From a checkpoint of a small transformer trained on Wikipedia.
Size: 9 layers, width 160, 2 heads of 64, MLP 640 SwiGLU, vocabulary 8192.
Architecture: RMSNorm before each block, rotary positions, no biases in attention or MLP, untied embeddings, capped logits.
MLP neurons of a small language model. Each row is named by its layer, matrix (gate and up: input weights) and neuron, and shows model dimensions 32-159. Each number is 500 + 25 x the weight over its row's rms, rounded and kept within 0 to 999. Numbers have three digits each. A neuron's up and down rows have the sign that makes its largest values positive.
After each neuron's rows, "fires in" lists the words (lower case) most often at its 100 highest values on Wikipedia text that the model never trained on; "fires after" lists the tokens most often just before its 100 highest values on Wikipedia text that the model never trained on.

L4.gate475:512548520470498523548510493496453497508496478556509510537492523520520474517507458475478491507537490508535512489522509495506494487508491483558483494473495503501478476499548499465448498489503484451508458486475491489485532478510451522508521517494465498469531501566470498489561535476451496526519474531465457530471502480432530488475533486484448505489494506516488545485514525551491497508501
L4.up475:482521483466505502502484494483493482516525542450508494526526511487495518492537537499487479507487472469496498521478521534491503485418481521479539504486498452524527511472506497511480529477485497507519450526498487480492526548488522461526520510469555494500460523441499500551488484516486537496476489477517514519523484469482493497464500501485512488477464509522472526522509551463497477530487
fires in: "first", "second", "last", "latter"
fires after: " the", " The", "The", " ("

L6.gate506:518446548519509535479466538513503490489534498525532529497509540516483507550544482514498506529493534490560521517474505498513503488512518509490494508528461517534515479530526482513513528512483505470468495533483541491521506501497474502486540511475541489526476510529519475475557516532496506513501470469494501574499469427505505521477494529463506508476470527494496526467550519475459509511500
L6.up506:483484548531531534490456497490558488486519512504516508497498557519490509501507440519527485528486526504507514511492489521495503514519452504490440541492474531487486484523485527500504501495504500498513508501478512476463501544496486512551514514438517489476461521538444522529510523482510512519525517475524521583561491495495477482508482480474510504458449543492506510511508547471470498474507
fires in: "s", "its", "their"
fires after: "'", "’", " It", " The"

L6.gate422:515477510503503503453500532493520486478499496544484487515521447521504487523533495501497509517488521504486491522500541500519504531513472494529531523506517537452549496517550491551464481517485502458489478530555518531475525505515489449461506508550482530456465496480491521522509492482503517504496460498530530524511471467469477500505514488488508465484478473475494503515481560453531528469493
L6.up422:517440469472461480519521543505502537505521511505536485495502550507522483504468477542493498512499551545510521479502489491560476459525480481508512457473533490555521473489499452515521501527488504505488479503520526482526477499512515523500475485477486508489457490499529498501522521544480508498494509510487478490551505542488517496519489503510446523452522509541499494482522511457449516482515
fires in: "was", "is", "00", "30"
fires after: " he", " He", ":", " ", " She", " We"

L6.gate317:537461465506527495499507502507459475523487491521467540510502451542477476529558509518499488560503521476489501496540512472510534501525507507492519510527491483509547457501488489488538478461528487479492508483501499519500494488517476516495536491506471474475525450502500455487519533499477469486440489510481485546493486453442510479529527513515496460489495498475568527499513507511471464473523
L6.up317:503494485509491447490517521523465499501543487468516504485523516493499496528494509501528508471496550482506513507421448487499496508517497461493509475532506475493436521529465510549525517550472475471529523524523524524530477459522442496463507493497505490541545536464484508504510491515546466519521489506492544528503498502513508490525517513477519510496488481494487464490488485518564500505479
fires in: "2021", "2022", "2020", "2023", "2024", "2025"
fires after: "0"

L6.gate171:499466509475523476509483506504505446555507477523499500510532507513518488523488436514491473521494494557507493519463460493506508507502517438504479543497466516469502470495482491488500509525482512477506472472555504509533472516487507506505527490539514551537504503461467530474565506494494497491507552534518490487486486481485471462480508524497484508486486486455492493525511499450477483476479
L6.up171:476497479457473496489505477484492453522490496492500515494492515494523488519498483485474484531503507495506493511514490536513496476525469534531511504471496484482473465518437512516481524467457519485528424544459541466516501484458489501498550500526511488484478467483474549474514486451482493509537551498509538447482487529505525470510490463475485530493578536484460509506512495489525536470497
fires in: "a", "is", "an"
fires after: ",", " is", " K", ")", "E", " was"

L6.gate353:506486482511463450518509548517473465558482474480484548480557530500468466533520498480477487492536522517516533526509498479532457531483478468504509494496491522489548476518459489543483541516434470492514495536493486447484504556494468479477540500543492495524515473502503487498495517496517491531518475515507515494467510492533494488510485520474498500481500495466466489474557491449476470498511
L6.up353:470517555505505510494505449503524531498461524508509518508500512480455485498498495503506492485506525456519479471498546493496515478477492492544445539462474481497497503526511467476513493522515510518514487471492515484555477496514478496543493481523475469494512515498504519489481507455510473490485535511494470494487522479513473482480501479475488517441531539495461494491518467493502459509484
fires in: "a"
fires after: " is", ",", " was", " D"

L4.gate247:480491545480509528490539553494532533493464503488498504503531490524451507565463531503490522545504513475556497487502507440499527480494465490572515511494510544489512478540490492494494522516491502481468494488547524512458508477494507475460507515479511504495523502521475499490500518497511474493528476470536447503543491530532515510471461525508494470512469475458470510451495462487516529478513
L4.up247:537506511490519480549496474502532506545485488502466479543485460502463491540533515530501486530487483482496488469494493475547539520519498469538504524523533478534504464492493494542525463522521520526481513504473496542525465511508451501527494460540474481515514490481518517507488517500479483483515527472520514461517479497475498522471540477482490462475517493485480504474504528469520527478526
fires in: "00", "000", "45", "2", "at", "30"
fires after: "0", ":", ",", " ", "3"

L6.gate509:496531508494508522489448519538474494506495509487507518495559517543515493535510518515498490522490490501494499515473489493521529470449537453490492482512459457476514498467517504515512505467493550510441489492505543523511509555499504533469509463470532473523533485516492461483516486514498533477515456490519507505553471499511508499482515471482491486471455541503497483544493532524485503516495
L6.up509:505484528488509471474495506460501494510535489485515505534510485480524475502511518451481475506485461508540494485507523525513533540513489509480523490516524497503501463515516501540474521554524536495503507461496501483513526517517520469515500536497567482504468511480471535484492485530464433487514477487464526500470498436484533507530521510494524512518465468510506453541511556477522469507516
fires in: "second", "same", "first", "next", "last", "top"
fires after: " the", "In", "s", " The"

L4.gate391:502497441500493477472486481473546505487540457476510524510503495502467501510485495482465504485490453515545530480507493518525546477530486487520491531511494499458494481504518490474488529527469471457530456557483496535482517517483456495485482525508516495523506517514503486507502510482536532521515496516482545548487484503471498487520553523535518528515482504502545517455479490551486472463463
L4.up391:511520471508467519482514515509512509505523496492504475458493550502516518500506503467502482492507515530539539462518510560545526470518482484470521490538496497484460514502504487477497512495503498489519482538474507523508526503519503489491531485491581520535459535489498478484523503470505514506527489544498511559530492508482472508531534489495487572548490513479553492472446503554519468511473
fires in: "s", "t", "re", "m"
fires after: "'", "’", "a"

L6.gate418:522472496555502523500443522546483511525501492501459506512541506516532516496519534490483442527463527505466503525467463484503510526497492461535487481514498522514485485456499538530496521478491546443499538504521495533494522488500477529485519461453535471465502504548519561543536508469516471472476504516511485488520476461490480477506560501469520501456465472524533489459500506520510510491483
L6.up418:497513474511475466502502504518470478519484494505535496478510477491535529511508488475539506489520551525485492495493480503474519486460503466497504468545503526517515487479512518511491449483513543474497516492493501530546515489473511530484547554479518511488527515494471491502560507459519458471478475508460532532450483474464493486481544463482544486499500475461522557496472484508486538481505
fires in: "2020", "2021", "2022", "2023", "2025"
fires after: "0", " U"